Part of a small language model's weights: MLP 1536 SiLU, untied embeddings.
MLP neurons of a small language model. Each row is named by its layer, matrix (up: input weights; down: output weights) and neuron, and shows model dimensions 32-287. Each number is 500 + 40 x the weight over its row's rms, rounded and kept within 0 to 999. Numbers have three digits each.
Before each neuron's rows, "fires before" lists the tokens most often just after its 100 highest values on Wikipedia text that the model never trained on; "fires on" lists the tokens most often at its 100 highest values on Wikipedia text that the model never trained on.

fires before: " |", " |\n", " of", " from"
fires on: "%", "ically"
L2.up460:461548517526528508491516315527575557505511502423456459496543484492469483447514563478485497427450489474499449467503500552444541542467544445435504504500507519585523556555514428533451499502388563505555501520514453486500515595510494465414534581448552500524600442515500502483501525441453493543519495447496488494418559510556399451502536477488473474525526508613543508478474500546485511524416531523502503495491472516510499510456507556540512409491472497505525522459509428454498434547563513459478523512548514489474543504534542498550444513489541537500620553454535488580516481546502566366493552495449495476471501497478533500495493514533468488473509503514521504488520472410461526504481573479508525487498488450448543459445401443487536519484419562542526510476527538484531485614493484
L2.down460:481530526478497455471509531483439460475508488522440449561471489425544488492509454549516523534516554536535500533460413483575454430499448509508559476480510516444470511502557509452533541526526546558414545527486538569471553510517515472533472485509508490548486549472457519531507573489595508516486483502518490547536478513459510527484558531511547471473559448555517442523462527486547513488550422452478468582475553539470521527448535453496465469476449500413510494430492460483444542543532521496482487533537478540557507556508447533458468470562487515455592505477538408398505560468481515558442570465448520494545476521441483532477525457502484542578479477473501561507509598532590487532490447467508465462576510494489468458506529458519517549468552509520519496534478487418432451450527534

fires before: "|", "|---|\n", "ision", "ction", "or", "ont"
fires on: " dec", "|---|\n", "|---|---", " constru", "ided", "erm"
L2.up871:479531512517549541490425471481490501529443561548492498532495466398472465565454519501592498514429513471499521512514530470502495516556482494450501474492473533511563463520491419569474433491556436488491486480522514473546493537531430540507475436463548493542494592512501465502438537383505468506497443510444468509510470500503463502479499512510507541487537432550531458475450527463508494538591450560526489467521467499510503462456558496479463495479497513461497442432515503503527499574471531434514475526578489483504511508453521567498458500517541548492505519504467495574448457550443581473474563527522462445445469526505607480372490479493502452480503580435530522506545502482528508496506520503445479504511543488434525433418384486468541546557512522418493501565490554563525463514497552
L2.down871:519493499535375431517542511513462484473466459489499513545515533509511435558463518495489503580554525489514524495487525505494516549502502464458531509485489456477491484560513541488545437532409538535481504526499524556408501441496519531502503479450458491511545529536463541530522518461529491463574523533520489513528476497530561499521533464485517474459469588577426463511588464531475478488414536512515542570380501534503461543520531526491533568470488482464453527513444535487495500488495488505453473486479481585550516454472548443525508449460414464556521488500479504468552489475494475437461541447452546526502534492450410517540499489527508503594484503527527535434457521543504523574507466432539484557555495501537444582533547496510464435446443478472569444504495498502459491515468478

fires before: " as", "ers", "ial", "er", "ed", "al"
fires on: " offic", " such", " tri", " medal", " whe"
L2.up1176:503491514556513487526461479438547561516461527471492493481509489608539448530484474501441532582414528500510424513471564481521518557482414459486580491437539521432500386499493449461488462507587557511527580592613521495467523504656454495590516467515469538529514581523493481537479432397544503507488501499490516461482475481544501481536461491505523526511517525471519485457450492495498473542565510496470458521531466507538457457502466551479525547545456526516491494441520528456502485497440496429483472547489475506431519460485542500480479506509508464497573564576479539538455516476466590507509549493429525493496521482543570505492485465502498545525510546425530485482531506489555525613461499547496442453494474451520528475543446523515539471510436510498504562471460513502577503514568469
L2.down1176:523544502490432442477512537500548454485506441480519509514548609527554495568510554491568515519523438581431566514546575514542470451567513523450603531479526417512480481479509497524502510454450523562409494455456513494401454479510574510476465476473482469456470523448462499454575574518505458513571500444494537577481495483490460500525531467514519506476409511546524482487542541491500538493441483483531495447430520489450560533522500475525501557492504515519513525450458466482575546477484502574549506488509493549565411509493468446530502458462518528508496542476442498458572478493516424493484461521476525551522495529446499481515520569518488465586526473499478512518454557513504470454426551560500517531486508547437483520468540523504412610452489468558499531578506564535495481481536504

fires before: " |", " |\n", " of", ":", "ers"
fires on: "%", " Total", "tt", " House", "ards", " War"
L2.up503:496530489408563497500495495480490536544473521468596531493500497495512495465519510472550460558536523461462536455510492499465564505522507504485461509504431446514498576481505523510489505462522508489508466435492540537521547472528488506447458549412527464514581457496517538502380531537502533487577514483617493490516567500518418522493544507516466506505513530467521580522525461489478490487455576504546446497521487523509508485486532493482489557450608476517559499459507471529465441479546524490476523483495528522425514514506542431523476525580575597558524437380503510519543467466533478444558521483414468531456505513323504472521487493474490558505555581521490546521552470480556538537514548438519509463550451492486468474490523411496479488518557503526528486458547449478526522514475564
L2.down503:501508536529476458533532498537453491442510544509466401526482537475489464527473492508475475441456517466553476570544456518504506449455490488474556547461533536428529488490459455450491487558488513509532507503497505446537578493488522407499528454599491416508473502509407460557562543435502472483485510480417490462457507516544521451513500539478530452499481512510459399456467483494554533498485487494506536515469487495514453488504531472474551484438464527475515496494512456538469529480428493440510460534560498528545507457504469534444516557491489499511420547538450505525479508511436546484442553475486555472538496492489499491484488456514507463587462463530578523536450524504432444502563461495443491517523486530491464536493428609549550456498470469452482427524528525439441487517442482

fires before: "|", "|---|\n", "4", "..", "5"
fires on: " .", "|---|---|\n", "|---|---", " At", "ug", "|---|\n"
L2.up73:537487474586484551504463523462471605544476502548505464501569363536555427497480589531533526577489493488494516497463554493514469581557463475487502435462491526463603530473455430506530473537567544504453509523562505493489501472522548520489513484484411468479502587500488499520461484436521466400430488535481462450474512517473511496536451518485509482487495516517485432513475499521475504470485516475455524564523498491531430462528474466480454550507488485510461457508531520523520479533448508458438490512523560512525502437528480574478530499551482447481571509577472513455421526457454598503479467489452543571469509519542508524495488454495500475535511507476582525491530480517478429492431465559477499526468506509423545442546570547547561441545478451553542536521479519500442451518406457
L2.down73:448553556405510613500544485516448442511439474460482500488491541559494544504510509502534549431451541485516536447494495470480479475498533467529515516507461574487449489479540543522460479528454478456437478537453496498523479500503481506507468514471526517510487529536563521467573465580520497543540473462495548545495510499527510513548486473483466528553510528450467488523486507504475515448485528569442508459420434518417509598463540478440469520566517516464497563479483498529442492483542481530491455518486504549525540500416545477521528444449564521513461526537501521500639510504504408463481490516501434474493515459406543551555513486514483567452490487507483540474476610498463513518572500492537492531557492524533494572474470453438494503530426476446506432507441511571557551541487491

fires before: "ese", "ional", " Afric", ":", " |\n", "or"
fires on: " South", " Total", " profess", " Japan", " Born"
L2.up637:523496491533450475536471434472496552523507522553531519506532502469454523412483517485463465453428493456521482431554532475457457544484506462529485502580561490403546451512493496495473510527499435510537512461431462490485483623532472456525505473425595508526541519533508463481569428373516542525494475474447480504433505476504481483492474454565462491473511464505508469499455494436512562568482515483505510453468476458478448499466474564558584442480444493568509507540493483465551500482476454529522471489506459458480535534527506510530525495540533514544489535457494509537554427510576479487502502515506498550438516521495486477466510523514530557512441437493546495527504467517462554440512501456518499550500549426434539504335458536454476504490421681517510535520537467552533503466515540
L2.down637:502531483510589481497585540440449480460457498463464534480468457506504546560484505506482497526563530531446547572499356525531521457498475520466566493499466511611485546497540491436490460490523527492464473557474503562537496448444479547489525519564433468572458493503514479491478631497531453497559510554533493532479435517460516533463525603467496499490485507486568514493461520559523430581484545417506466535467505502501491523529486487516474522524503541472522480503455470494486539451470544588440557469513489572510525495501424468535465467443480497477542532470482522476411563491472502540511535521466472495580461507520496487501510517429484516496472566536489544462530516444535446558459482488504479452460412524528371485598525427498526561523564475523503473533471533468457462427488455

fires before: " |", " |\n", " of", " year"
fires on: "%", " same", " election"
L2.up999:479455493406535514505529553510505464582532481472515511472426559511423469492548470536512474536552523488492479458449466477493486457414533516504520499469513485543500409540537475472567539480458498476507505489485391482543492390555517475557494571475554454591523371505511504521480529544529469471552527552624492462546462487509519511482519521473495514486475513521440492474480503488486431435666497554498481492521525521502520482500504524481499481533551548505505438510489519584506496477505499425455466486482447461530400467496481448479461487531483513464516456538535488499508591496476403411442496502440513479490451488408499556550518443481503527442549527429424446514455517429517555488482500524500532532412509524501458561571552536449481508477483472433450510527490520431477501512467481
L2.down999:568515542539502525466427474487556552481407548486490446513524454558544494489531524493504420499477475554459509539485600476584508526597425541427536540470517448488450492498470503532508481489478503561509508443490494475521544524470471502472540452486419541497502508453543497450481494505429541523430490399428521547479500475513450485541481544517508461492489511464521455515472474509506470526500510481544512560526556452545528424545488437477518518463432481444549509510501398450507542537467503572528523482459517488511478506567534535486527570437521519467446523540483451593478469562533505453492454474534506569412509495471483496451451488501441454506510465549493427490508465529520503567424430475404492512535468494433550455459479450566558517500495514558459534473506502471462473465577558

fires before: " as", "ers", "ed", "ress", "and", "os"
fires on: " exp", " such", "tt"
L2.up1398:460515518588524474498466440544504628445486522432445483470501541487520459514534490505471606516521521525508499580480512465512555509536476409456498457441546569611503522487481482506525483433480569499468509468523399524465561531457582493497546533503419480517580635505502497516500530443471450448507468545519491464534511494530490544497473487518456494545522490500473573504475482509472502514611463525489536498516457471487436474492489420522491461496472505481507528538510530449501531522489522414498514493499439490468527499515474516464472477422411483482485552493469492495465525456520543458513534517526530556520463473532532490634539479541502509501474486504503488426503456507537566487517528512505516512504501459411543475405463547491579510481453486550507505450466438479557539515560489
L2.down1398:534512460461546494511562509504442438550548499557528530541472475483498545506466432560537488508498481529471534434497569529433413528449505486573521517509471484488456526517496467525469462522439448498609458552484510487476408485493446442475423469478525426492469492515458530482499544554533471505521571511521503522547459504551511485487549478403494558426385471456516410489479494496504425504493577529488539492457479551552545503521459480483504503515481475502516456565378525511473536469489475599548491519545508576488436495462453503536486446553510439507474449509488515476526446485485496523429480493455434444530390584463448482472506514387527491495505546530486488493492483493454473551511513469458450491549567517529469471554561454517449482513478579515480433502487541552447449491450504

fires before: "|", " of", "|---|\n", "s"
fires on: "|---|\n", "attle", "view", "|---|---|\n", "|---|---", "—"
L2.up345:490487505518489510478520582499466525521472490527520461503610503607506477520471430496460519490486484550469546563469511460506524547520416517494528452507451540525488535457484546518505557502459515483479510510495585548504494347411532477494487543494455477494438544432511506564551521571554479494480525519531479513513531501462571489452448518473512563449484505455489468500495512484487514422561500453528529483505516515516491458463501460471479415437490511478496504560484503546504497547506488509492507478449496563526474521583476466462497514630501452480569543509473507467431600523466529561488509538448530434524493509449567534548461435475498515514497540487483448509520555566479422494448516519478547470434493494457430516601634540518566541530512420538471588503483547554482454501492495
L2.down345:501506497430472530509498456486513462482474476434510498509449464460524506486584584490476546485467471534550532466568511512477523493454571454496497555498531478468497464504538522540486552529491500516365514469556482482508482526520564527462490453505538485523499474476396492434433484486421505516483454497438523500540439491563473560538509533487465438541495452533469501551543520516476539470561418612495478497514454466473552495453577520534449477521533526550509511559504500488471489486494484448459443534475479443455456511449471482505508460405525490474479519507516507549543441459509446437463503547547522513465558489528481520479480456480536467502549512482437505458487511470504402476596544534572466541532522525446516479423447542439448420538437532480450496504464500449483501533492496

fires before: ",", "s", "ed", "ered", "stem", "ing"
fires on: "raph", " However", "ribut", " Sy", "rist", " addition"
L2.up1362:473462478544447502477538475502506424485536475520536473513521508556500487474457542513544496547508518478515515572491475550503505502476512529422483480486478483530491451486452515461462468523488524501489523475479520550511484495473519481474510569537630497477486491512505546501479508366464538518459485523506550489458507489438542444571550506496531523582568533437564473490463541591459461553547467389403481531483535523480457500519542456462451511496463508508492532511515480482478465504500530511518515517578487481524568460528546542523468543444457484463403556583549459484471525500442542549547545529447490438492536436554503545454479488491484493494530524510480545500533458461413466456574419554386488542506526511432533504522476523542431503524458465629500498473464503394520514515476472
L2.down1362:496474528551536504505460501429503530539476529445492478457502508425428488490552471450467606500502435535461503521495496566460546495582503501504479558585511455465482519555526507522474550460485519459545500481529530474450516475489503506506536472490485530536499443529424490456427418585533474453508526458498396551456448507536455521450484456493473453500478447466522545540511447439550502486581505554485512531604469472562520508564517448474497454560542468491515503539439570527544535476504485474476513479435513513517417543499490476471549475473564482537492497494505473567559507537489485464470516491522446528488441484518515533555519523507462511442409445502544430453570552539570506471444492473505544559464469473461459444496501513477498466375464542409423561490547514495505445485515605

fires before: "|", "a", "ew", "ol", "u"
fires on: "ug", "|---|---|\n", "|---|\n", "ote", " vi"
L2.up201:529554512560581524531475488492429486528487490535455503484505485469508439518481514533550493546511465500545548519489535508480531533498438468415472438391517548417545508486423437507462454569518577515495477483480547494524544423494506496469531524506516517496441573555451545512473505418498503507499481560420497462405456515518496512466516488493536482503544500554567492467493486490486447507524476487540526474516452493511459481553441498517448545478454491497531472519526491417546440590519557401511475524554464483511552622513499556497422530462399410476418539523473480516410520532395596481483508481496494442479496521492534454416515482489474461501541555457441491500503436511437542483474464520492458517501539540448575376495483548514549460502510497501521511542467457497526451567582482
L2.down201:451555507454463389510537493470502481517455465484489526529471511498481554490555557448510520428449523535469534503529481489501471498545502470565595606531476437507483512463577522593580466509418435491391479524466462521477566547494493495480511493433469480534481529478509462568532544503538488509482522425475535527571526487543542481538461455475499487481440529479487469508513509528502477511496543521477484485424540537482506513427550546510503465538513551525548504400452538602441508468490440515428496543519500534515501429505539483502610439515539508536520478508457568485600470434534443482497546532413491466561548510466481535565521477471525545473516539502574519460458572470504483537523468440536523468560505499484436555505618431481466542491470528466497449531494538484466498519485480

fires before: "|", "iness", "ing", "ct", "\n", "ction"
fires on: "ology", "stru", "|\n", " bus", "ollow", " late"
L2.up1276:523539500467526522491478606509554500480507492512446486520552408459460436446485559484542465428439563557538519496484518507510482528551473505477490475445514487484519508516617523508519446465464559494479478500506477449529519433620569531524510503486451483540507444505448480532458521499490493484521508524404465541487512504482535485487476518499511429469487493552436449460503477519506474459513435535543544561521474490492522477549448532563479508494484530499568508503502471507556524517479478442485499543475532498525466553494551542454452519495569434495463451475449440571478499543489509440430457488538492546431519507607508523397481497441517500508579482459504421448458515530500476477466486512456564546473511507470580477550437524496512466526539552475504466508478557566520479515458469
L2.down1276:497633493471516498531511414516404457530463517517538503513449547539554454614536512552459521562528518507490469426485462505479547474516464477535522524529458538477506503428477508491559499545500438496470458528460460603481489544480484440496462488575535511453502544452510530480514493472519498551495414493480553506512481490519457540493489467461486580502482532514464459523510463500496509560489596497472467530425517566485480606446523478499546544479556465541438577510507544500450413505476463537523464447520471519507566437542491463516497473570469585506491515509447506482562434556507485516545529533523532538543446635439458499565532517590500502517429522553494543489564506490479453554515473516555411464511521472507474509470547476555520554457451495502537462529507479467518553541449500

fires before: "s", " to", " by", "|---|\n", "ment"
fires on: "tain", "eded", "’", " due", "aced", "|---|---"
L2.up1069:495531500500583526522443549597504592477537484482419506483521481443531415491496527483488505522479548533486506561509536514517482530531416440476475466425449574472531487479483452537456427490479521491460490483552628463517547433518537485511506511514438516509512454504443501516419494516492478545491560533467512485449455519536509475490562539484469529489542511531518488492497499474499492497434491469548562461534481506510428470513480506506444516521490506460459568508521497480565484563589530406582502515505485533503558477460490498449449513535384463513541566445487477572444557494485577498497616539479549512419527511448486535502542502538483428471400522458561491421507463572499552575529551480500543562461563507516560376479475509523462529531511462538521494487476507496541442514541563
L2.down1069:527564506477459447517553448458465431511480481495475468529434547532487530559539490474511444496527489499498560442549498438452515546525571579491496507491483512525499529514536512513536508496480428485515471539502435499446424480536498525523491498455551458468509544480546542500520499516526526459447474505542523510575474487508501500589545452458501499499437501475498526559472503558472468462556542531520429519380515545546508536543555484524544501538526498512538456472480542512433524530481488558425437490519478462513456435506523514566553404488540464467503457550526512496597441529485512449470437475502405515563475499455481471495496482495521547547540546545468541477536559497482388494530418523514517448505484520519467574510539449472489469503472514463499476545479442539469471498475462

fires before: "|", "iness", "ing", "t"
fires on: "|---|\n", " bus", "pp", "ollow", "rough"
L2.up966:467486539516525515519514538552524485531541481474479513506612434453437423435525451488493538458458501562517522567524516545525555533518446496520490439455486501469460479484550514497504506459474506484465518465450594482519540413540578492540534473499474512495514504503469501487558498540542483556544510496533469531512536517547593494416504536503505483416473483487476488474448459484496455474560410525511568540513486507507446457509460477553469477525503493470503536506526474547554529566475496453505501478457502525532486573481505499472463513660471504516482507494463483571485589494547555444452524504518515541492485492456524556540536509525518520486466542469502437481543514557560449553441500563536583548415518560453519446561479471485543498496490506444530538537503537534490484533590492
L2.down966:557603484493478543527545473500441501459548519529549445528464516538544500550501524545483507497538531478547496422473354505499460489474578491515497525483559525513579453489495559527553490562535493544531447565468394549482449548462443547469484528513504500508449474474520545469442526508451499497508482508459579516557481513522497588512573482437436570550475515524515465523476552562469490494500613534500461577431468522454531500453532503385464497458485509527481565528479502520480471433483441536531467511558510558459489427516469459603522458463490508497529453532533492465565431486523466521538475564518510454502545562486484455540506486464537493526524491525467528474455490448435485512617518474485430499574489500470559546468505452480527507566545510533465483517449496537546516509470514

fires before: "|", "ition", "ed", "p", "ing"
fires on: " compet", "|---|\n", " hold", "omen", " hel", "ress"
L2.up150:526460531501490467524565615464501480518476439527533461516519489539476486507502542501499495496387437549500507507473474528552496496517446504468516488509464524435468463466511513484455451542532496496502462508605495481526501443508522473485519501585491519400506478515519524506479488407496531524486514494418549473520491493490542468540525507499582530495489522495542444483489531594510514444500489467526522552486524500501497513515455608522493548499475512470476503491504496490489535513408420510443536516520511473519498455475489543499511458387517384472434501617482556508464578492442534585535562541494583468525498482497447545428489475531488505490461504482483486505545527526473497461462418586464471499510512528545444513505581539495538554561509418507444547479464530423533471509523472
L2.down150:478547507447452510507462408519437477545494491453516504523482516451530536536520561470466509513546461446459550464558517450442525498579527515419451514458571528465500429459512545564548529449462534501484479453470546510443508583519524488510450524442495480453485431489464504393519476526516461509501509498509559525536439503496493478528497398495485568484494534449442581514515516495464475527493502547503541530498500497473518498501503482489519512522562480510480514537500562608546539493493558452535449472519463498474507472492420552524496504512501579517481487497470515505554496532514442432507444447474507495451518515433593487525448453468484498451492521511440541471463457519465475484529501541551524476539528496474504507455464445490473420461472568561570489505499490579465521541417552

fires before: " |", " |\n", " of", " from"
fires on: "%", " population", "uthor"
L2.up1015:522519492516558460484558485502534647533540427505483480541542510471485504528520458497527478500427543522520503593536492480520463512502508509567581457499440532493485440513493483535460568455463477467524530499472462575423480440394466553511526455515492531489502523485502474440530515572470520507444486494507527488517444467522552544523445477513542589486560520413439570517516465486502464466401485521493466496488483538502434455516564563456459521543554501506509456508477483486544516463505520519482502497411534557530561484535509466508489498486482429581547523442527493493519505493444515429515582483506487541540512482513436495563499487523555564484505541603510535412507464536565551568512526433562432476484455516491439541512492449519494520505522399517482495480558506463532488513429482
L2.down1015:495475524509560511528521494527513477455476516465483496482450432551629495467521523466523494540498469463519524402510568499467426455437488484473450500467513519453468487445550438490576548519527443525474485445501490489571444527560554485494471510528460434484542483502499516467452470485537563535461521524519469502509545489524481480530578487567437443529482477497528413538477509527494541524470428530438497404576511503494553476461491520566507480478499462509470519415471512545584495493485429496509498458527465505490465532444449485479526476466514588420501549510543442531456460480531546539514510484514510470456455603520480523459476499461556443499478473450421526485417488534496482420577458517450523463518601520460522490506495600484450447518528552559461485499413501555507522474591484